config = dict(
    d_model=768,
    bias='none',
    tie_embeddings=False,
    init_std_down=0.0,
    lr=0.0127,
    lr_mult_up=0.704,
    beta1=0.9,
    lr_head=0.00557,
    warmup_steps=200,
    steps=4162,
)
MLP neurons of a small language model. Each row is named by its layer, matrix (gate and up: input weights) and neuron, and shows model dimensions 528-719. Each number is 128 + 24 x the weight over its row's rms, rounded and kept within 0 to 255. Numbers have three digits each. A neuron's up and down rows have the sign that makes its largest values positive.
A block is one neuron, or neurons of one layer that tend to fire together. After each block is what it responds to, as a language model described it from the Wikipedia text at the highest values.

L5.gate323:120135112109114143077141108081145127164104105145137135095146023115141086083113134148131074105127105117138134164145081117107098123191107146147169117130116167084155108136134087152167111109173166148078127168105137091174125143154117125093177149096114142137127106104119115123152131119147175105157094072158136134129151125130110115131156075103135099129148090139111108076120127051189145147134120142115118155110098076150174117151125146140104131127108109118125117118120112144145126132123135093146159119143122133113146156105116152134166144122111133124120108120131141133110163113166100147
L5.up323:182104137099134117146143125114128114106107124132102097135118105063117162140110110121151132134194138122097171103111151153098143150149102142116165125092127126135151087156140135167145140136148116123165111125133140131109160127142148139117074140137104140129102134101121097077131077102150122126122117162136117115097150132142156118140104118159089112128122095117115118113168149128089096124137113129105093109121144126153096139110129123155126111115146159123106176125118132099140125166131148095146136132113154154150144101101143149111106122082122123100185135156154116119135096152081086144
L5.gate1891:150136115140128122146125132101129137114166156137165178158135105104128148121091169122144113138159114142141160152153180091081122136175153138146110134125131194160153119117155150132161097136154126137161174120122128113073124143121148129146147139152126122139140144162146118113121098137121089174110141168141088140126147087149162162155095144132125124100142112180103122095131087169137143146145114123095143173099153155093191131128147166110146111129145096106085082114084114126146118108165142088104094091115086134165169118154098183103127128115137117115136111141175097124120100109149154133
L5.up1891:154143123126118166125139104143132117130143110109090128113115068105156127171131129125112139087141119166126163114119108147133150124158122095080092140151129093126123090159124138149140135126171111120128100129168160107117123147119132148119120201141123099134117117128162097093078073111101127130139152091122154161133155083177135151140108108095127111115091140156107106139183131129108127140145119168143137178171170133112113087126137119085147134125137167119123147165120115094150095139160080120157116104139147144105138128147147127069114097110080162146110114141146130142125111157126172145
Place-name completions. The final part of a location, usually the state or country after a city ("in Sandefjord, Norway", "Shawnee, Kansas", "Budapest, Hungary"), plus some phrase-closing nouns such as Life.

L8.gate93:104104116131107144144121097080175103092118151154150138114158140139122143113137152163105144139121123128170161118167110131146149143104130147117169139120135116101163119115151122102148160153160152144107173121122139126106150104142107125086130139155110132115132101122113140145130171066120103088152147160156144115118134115121112167117122098125111168149105161130160134114158177137083188099119144116154102108099161156109110147115105189159122104125162123097154161125149137142139150085118105138080073090133139111163150121168082102125143075119122156115126084115142150110134113105138113112
L8.up93:116155114117135119159122125090161139117093126128092146136097170094157125132134148082184079120124149096105115157133130196157125142117127119142140119146118120119148092101115144112143130127129138115140120149158123138182145128110164132157101136131120115129107126158119151161151138116124117143147102118122103126148126153120134129091103120150142109133112120133092140175154146133095141131151122146147138144115109109130120137137134130126099108096144168125159114138134093121162096155109126113124092102119124115166097053175113136085129126157106154131098099100104103124144109123159126125
L8.gate318:128097121168157143139112088113165114121162134135187168115120140119159098122135119154117147132087122127115136110165123126143160156120158106125115119183147118123126161108104156112147112139129137137148101147121110108135107100101123118147099140141113140109168183090092129119087159129190114109134117122144130187152169125066113148157153122161122145124125135107107134139111099105126106129123124144089130109156144145161130160147089132124088139139119103104131101105103099163101121132150116095095149119157130132107158166121158153151145080122122161130107080132128138109171099159130171148
L8.up318:170115118135131175105153116144131098157124133112132144136149143119151122087134125164126145156180147122122134116118105118137155130167118103151184141153103113128089139127129109151150091178124158152168166137117099120148108120149139104143135127146156131114138159127147111149079208122133148149078146145159151110096173145109141124167135133135104105111118117157113133127131135138132130122135112104141146161135134139136111106143145102170150108101082068113114081125119080164101134074124104142112133141143120160131101158152097120122089109148097095150107106101100162112140101111119145145
L8.gate340:141146126116133074115132123148127165090133149124159103089089130147113165133165122168092131079126097133183109088134115144118127152132137114136145118116159154135144171134117128088106124141166138122131111142100115157152113144104128146159148148152144053168158111124122103089118113137156143126110108160058140141156099105090145162134135083094086186123113144141085130139126130119145152142097168129111129136116091092105120117129085165081115097115138122105131120142101116103135109119176123143112136122204151130153125156057123111145136130146134125128128127133159102115124134131140146085
L8.up340:140141133124144064137129125106139152114134135131092145113120138122164149121134168139107160104146102153112132148140170109123128140153116136127152128149116081090109116161159114114133149147101103121116118148123120088129125132151150122098103098122126088118120128111135124131147038123144123152121134137131120145096123131178109115127140120142139170127139092092127069098136093123110139148116131121144122108124133092123127116112161171170141131115124161140154126135135126116142126169109163122123131122107114147136120077099092158110169123104118102101135131100117166125118115083106157126
L8.gate569:124136087137153110160114144108137174104105153147122099129131169108134136176124102119104137087114158126114144179138112146104185147109106065118113145162144109176077125121130121111135116162114145145148134115138133128114141157123092098123119117147117112173083133125139136167145135105176143081116117175076163154137131100099112113136131082115167150125157139141117129127090143108136176146103145098090128169108153128102135088090103146153128125133120120137125137072132109131106136129124089134157157096124145141126129168094107086093160140077163143105123117121092151127102130121180106117
L8.up569:126094173157178104108175111126127157081124127131158166097136142110152111109122147134123158123125123105118159170110115176145137124081082126104079097111105132149157137087097109083128159153151142086153155121099149156146082141108133123128151123133125067150087115101112101140148120137149103106101129139104169170116126125112135153187080135137102130146120114140128162082176107128117150150141139166140136152096170136116134131087138127119165137128131138127150101122143116141097165139143124076148138111140103140129158143117156104106135097157157122122128118136131124072099134147146149122
L8.gate765:134120114110139119099154149108099133126152191125133089141144151127146130156144111122114105118114178115128141127124075136112115132127113144137121146175108141168174134085092148109165145192149152088141152117119111183123160073140116115108142111159133131173108134147121124134141180087151111124158129173124124114124134169119155121125137148182120110158158136088119137110146116151160143139148111153134086123146130083141097114142141098148129171107143103120147153125134141113108094119134163115106170154116144136171136107126176189147154173118137111095158143126155115084150133156124140170
L8.up765:125126099161112140128133114156120143127130136115160119103089180149109140150142104116117123095129172090126129142117103146147139071162179102130161150180105143108160130134135172108048088156088108126135144124183100132177138177109165106101138151110126120148096147128118156109152149103138154147159125146119158121104144088130116091150124141152136142115098166135124096135097161103113176098141143134117140143109111108100121131125171183162165156154143153139080128120114091108112133163116129109114130113119062109117156132167109100113131127113130126151151137114158107158171119133159120151
L8.gate974:152168167141107103105148148096150086125154126136133127135134116148161127127143127098056140151097118138108144100134112130112123145104128103116125104152120161164097082121132138109107149100163142113097118175097158142148123136169178146120160179123128182139127116075096144135091156114095136154133092156151166141112158150111117125152171120126095147116158167104111096105118130120155183159100067092126126155133094110106123137134107133160100121159112086116101153104098129111110140111130134134161146112167109075142111119130163105170162169141134177149131107113118153116113099152096102143
L8.up974:065086185149111132157175085134146129165154165163096046133127147108097115148128131144119108114129123085167124127132092148153132121110074107135140143101115133130142127155119126133125154159153152127173193138124138127170155134114136110111169136139119153115111138167159140169123103123098117120194153149103133118146149131132165118133094090165143184124159143171158116148137099115163148119117122129120123147108139113133108125117171140184124083160123071130118129160137091144118085100138132112145124135116152145135115109141134139130107143152162151145151112066156097142098106156147093101
L8.gate1539:157128140073135143107135134108156128146124085148119158089115130115135176141161170110125105134126138108139176138094116119137137158119105150111120082134139144118113131140073151141151164144111185145139178139155137126151116107151145070130175133116116147123149105141134102111106145152123128139154097115082153118144164130120149103139142136114113143127156132160139160121109121115145183133120154133126185165124091108146138094111170146113154133152119092133091131104181127089124128099106088112129124118149131131127122129145143124126118115113135163145125129158153160160122170118134134109
L8.up1539:181139125119135165124129131095074157111088079109137124092113103119099128084150136148138106118108170106112179108104134110106166160104150124121127089124094127129120141116105160144140128160132124146135131147158151146107124136184131094114123161126089165130136134179119092133091171107128134121138082157090110142154115126103160152117105125101133121153145094074107149135123117120140122157107131123161128133131124131083086121140125114150138124117134086091165155155112131163095128154122179129122133110151121121143158137119145152137145112132121137144093053166129101120102120126111146079
L8.gate1729:132110149159139070136138126130170132127094146132183118100116146132110126146153114110099115135147158097118121167086125153169148160160143105154150147151138148148146122124104143110089164144141082109139106195120135119133129105160152144155090116153138166091137144146113125120114168157164108142101137164106140156161087158122075163141149120109115180170112134104126106152160121116084139151150156095131104105085141174105161146125105154131144127084095170125123154108163161138158148122133151179093097096123130152128147116099149116096136158157144150093096148154175121126104097143062142149
L8.up1729:175143105099117185091103149110136123120102157119115118174127112132092103133065072148126181167145147100139128105100087100132126121165113159144186117144139139160152159132143173139154135143198119135123172093136125121137129164129123127140129112142119095101131171131130093181131123094134099137163103131123127151091146149109125120137132132130101121122126145197115134116123089123097133120129111098142113116134134091119119147147127137176116191123104116163157120153155122079116101158103142136124115162131119152128128103132153100126105089116067111133140095122118150100137160122121146121
Clause-linking connectives. Words that begin a following dependent clause mid-sentence, such as ", as", which, what, because, if, citing, plus some verb endings like -ed.

L10.gate38:110089165128140072144130157112090133134151113159151122131166169137129138152170136168115137137124104093113057125116160112079143171101144143113134116067129087173140132140105117158135159133113128129176150111105103138115093107159133170140107137124166153109103141129134134152121107154119110108099120132191104113139145156121118183138158161083138149149111111150109164192124146120111149113114115150118142127176168141129168099163166158130147127079094124161151119136127156142139079153111166093091110126123128168130140128144117120123115146095117140135137111136106159182129092050123143152
L10.up38:090076115085153175080128139112136145159137079125145127158124100088131141124203086124134102084132080072105159148139122116101146149093119133141123140116104130102120136119176135108138118126106103110115164139150103138134103122183145146133132130120110170147151115150115102129121110071126141138119110116134088140119128144157150150118104125137126136088110139133127175145161108194166127134141128097174153108155122114165169106150105108131144131109122131117139113138120135135139140152091139120151144136097114123096126151121117151101140085092147149141103120097144119124127154173148170148
L10.gate530:136127113135152099161157150081162103137092096109121105146135164095159120122137155133103109117094111139140100122089129168135158132083139138150115172125144096108116140119157141102125096118143125136092148154170160127185108138145125149123111108126130133114099141146128093177111134173100106163131114109146109088147159138111137141144099123099112114150098142153166160145130151125166117157158104120140114126155122126151119067163114164139153151134098155149109143130108144154132138166113097142087124105149124155156133118070171108096128146116115120086130089138154152117093148103115138143
L10.up530:082117141155144099123131140124136128141090154143125107111146116130139140137135107128147143093155137141153134104135145094147132109164111196147150108108100131123117155109088164145159088141141103142095144127141141130119127145102111131126116131114121111161159122119107073163162141110164123122085147130089099131133103184146114120164121071116133150138106148119075117111120089115142139148173173145134171153150140122155129101122124133166095055129157136117160139097115118118128105139087143154127119135115161103104133121167148165121139109125112111136153129128147155148167145061171105152
L10.gate1440:108141119131129120120114175091181099119128141109147140114113181117122151139075128130158092094143099090159156144153119110162163139121127133175121137144119136110139089118149169119113129127107156124106101126135150128142162123171129125103141090155129135129116095187143179144126143168138127124152124132099148092108087149116118106150093157098106128094139135166147173126136160096140113124097104117145129130120120128090149146089109128135132138102127100134140151148116121132146103109148098153138103097168107142121161120163145089116149130153123132129123131127153153113140111082129168094
L10.up1440:105135113144122131127128139122136169139141139159116104140140151092081128127125099141147083101134113131144144097151118103141146142148120095122171136141131112184156143130093131097106138192123127132131104158145144129142178134179122089148112129116065141109153129104090109077137114137111117125141162108104130126157129147154104119166100136115119090152149143154188129122081118125156135175124121162131109163156118159115171111151154163132105075130108135109137154132183080095125151146095172094147138122109080157145130146109130123135142101135167101103119127165127149127144113127138182106
L10.gate1883:116117117165140154145131118113084103116153110139091125108150174115095163130143122128109146099144114131134130109165100096152133148134097158143141101126106147162121178124143115166126091139123121112115110158091105146105119168117159052133127107141165101113107108113132122128125134115144160119145162125145123118132124086145129142138164161115111146146150116115067147136139131113107137134133130131165143153153158134125109152145137172116144100126158149104161109127139114099096144078145101130153113143132144163128112115140177081113087120153115160168103116139111131153104143102149091096
L10.up1883:174131199165148180167132165101133099145099130103126089113129132102151096131127179153124146114125140130152168111122133094125111092146126151130103084150100119090151116132164090140114119135091143125132146167141134150088124088165123158089121098138129119091098117129082102141155134155100171123102127121103133126144110154093099136117145180097131128175145113166119149166065135143146140170159150102117136121114100116162112087129155104104146125105068142130161132102114093127101151085091134122132086093137116180163121138153096117114072097193127154146126127106162106152091143147150108132
Reporting verbs before clauses. Speech, report and disclosure verbs (or their final word piece) just before a that-clause or quote, such as admits, announced, revealed, said, claim; also "after" and a few causal verbs like led, delayed.

L5.gate1214:130132091127107124156102097126152121103102136155127116152144139127154136151142149131149111126088116122176126174129126133169121139151115133125159151136081136119140120146152108151119145136115115132142105131151141141147114138144119145111131144132117143091138104134167088115163106136048088166112107126094129125114174130093151133128091080106137137159102110139105137096117162159138180141127080102128082122148159136120087164067152139098080112143116148088139104142096099141105131143142155118143134109134135097114124138160116129153102097151118114155090138149157141130123133108166088137
L5.up1214:104161113082127143109147127123129152110122094126097104070102112143162168106107107093162133150127108100136122086141171125143127114124137145127129106117130127149169111126097102153170119123136114140149117151171141139167170142119141126102172131169086124150098158122128136139138085105164123122128120155128146123149106136115110128112115130116172163119150154111134148147100135135101096181134160120164139125098147164094131108111109125123118137133116178159114151074116105154133095176124128137154086133156097121146087151132117120141156118109148088064151163146089126078081145137119142115
L5.gate2041:108122137143130120085129110138125102140112145134111128161110151121119138151114195094161090161162130146134100080125139149146135135124092119115070130107103109108129122130150138119133134149170147133062102164115133110092116159124148117135100132139117125137147105167079110147139113142144091138115173127105115142131158085190109088104108128147136149145123111106187145143101127109162111148165156151160114127145161127130148130110111108126092128146119121118115132127120126134148124145146195135175130125144165107122142149133123131218123149131129138163142115097099147129122115089112162108
L5.up2041:133151141152110132096160145172081141101126112119096136164078170124174126145104110143140146137101130142128119144125173160151145099123077124113106140117126107117110186087115107136113137086102110114101104094154128160089151097120102116094085140123111143126138094153108091109155147145118089106130155123095133183080125132120141139103142089095163139138135116121141127102103113132124159135121125145123121148108133094133178138137131095165162164132156120084128150139131100100117125137157130133167104118120175090151097084111091146164121130131123155122103128136105130086138090113138155115
Relative-clause "which". ", which" or "which" (sometimes "that") opening a relative clause after a noun, as in "Metacritic, which"; also word pieces after a capital T or S and digits after a decimal point.

L10.gate529:158116140114171132118112115120136102102118162115121152154165130136141168156176137117118108137168128123129165135145160174116117121140130105154153107154126123103126137123118143168139101137135134087146125136151160100159089105144066152159132118092125137134054106115116121144145145122119103105111083109125176130126167140105112155085107123112173110100172126116108100130151109126120121165145168113107116122132155112147130136162107114130151174156127156186120130153141086115100152121130111091146126160110199086113141091125109163143085070152164084101111102098137115138137137153134149114
L10.up529:103158137090150143106141062123139119164156137133144149142118136137123126129140101145143158110128118075093097145105098163130133129107134136142131115135120117142135150160146134115065070097095132139162108093133135111105126098154150162144093147114127158106140175129104130100127173136151133106105100090099165173113153144160116120156127156137131132122097125131101136115132106160126107142128124103137150128102153139136134170132119138116147110126135148126154139094129088171127125121116129117107118099073105136138152123142067146143116099146111148159130106146149115096100169141130128139
L10.gate578:117160114113127128132130124127111120160109168147130131107110123132114138104126134120133089153108135185078140123158129125108111113092146132127152117129107145109085134088128110127157170103125147140130097144165151139120109118169125109112101142133086146160119150078112134154120152181122148148105114122174128155157122123124148122124134147117167116149115107109132149134145118143124061113149103121092119140152151102166142131054114136170178136153114102110090112147060122097120196066143117155080165122105170116134128095115152149115118115147111120152148117146161075119106146122134156126
L10.up578:139142148122134119132157164145138135153112133165144110101146130197097096100155141131147130123109119169113091112104155119136126106153124124158160073104130082107120120136118093107102091093141150108128067160148128123136141144136119133163129142128118156134145137131132105152164111171110126124118150124182110143150150130125143132149139138135129176113132127130130118135151142123099130129095138140081134128153140115158121115099071158104185125108147090142123088152129108161106154159140096124124123128118123131110117108130138138126128135131112114158121088107136108132130125114152137190
L10.gate954:105112124129143121197123103133118104126113105126130097127115163106147102110143085104137147142112112131147100089104112112079105144152114114114158119143150115133089125163074144143101146140115095144152093117130154117151092127146164149124096153141119130169149125111116091156144197130127157115140083156168079155140123158129147143184150153112088128140114088174138176107115104150159119149119156147153156114126091121151100120150150129085158152176112108123129059129107128160097104139182143108147169117155121122169095161137148138185118141105125132115087125095120150128148145106124163158
L10.up954:119142118138124163129164139124155093140138114159145121133119145163110136154129146120153127107097143129116139133130152088124137100135094126087161114110102155098075146094143073144094157112095118146143085170148107118110099156159206132151146107137134136104113110125114117118152163130116124088138154139172129151147124124100108097123170113119103142142125156135136129120119130162094183133155084135112144176062102137150125168183113109135135132090130127078147177107120138136106142106072147125121120095129108143143147136153114151117186078115085136167123122128117087099174133148111174183
L10.gate2025:132153140122126067143137163115155134108100091129144117155135123106170151146111128098179107105110118192094088118162120169146122117121118133129128099135125139102102122135122145166122134120111147094162152100138099133140106096106146146132117119148125158139097125146120127130181144164115137109157145149104152121110162113142137084117134140128135134103168104121145134138180154091146138091147117125162119144110143108104117102132140055109111098116137122154159106161118154096116145108122094131154116128099149114162112112133069094153113101098150070175128163142110127139123090129089200149
L10.up2025:123134116173140107152118150113123137135105099139126114188155106142116128157126119121166161111137098215133109191125137113145119146135085089143126115129133111127115141137112102110154144113111152090175098105083145111116136080111139143139115137138110102155124150134106106119194126169157086102095126153115148157166107122142186124071122149118123123122157160137122123132157139108112141102048090153148149104117113143096115133176151130084111101136141155122117127164129070119130154111101129097133126095064143121112080133158126123140126112124146123167131150125147147108152143166158097119
Material and colour descriptions. Points in physical descriptions just before a material or colour is named, e.g. roof is in (pantile), built of iron(stone), violet-b(lue), shield with; also word-initial B/b pieces.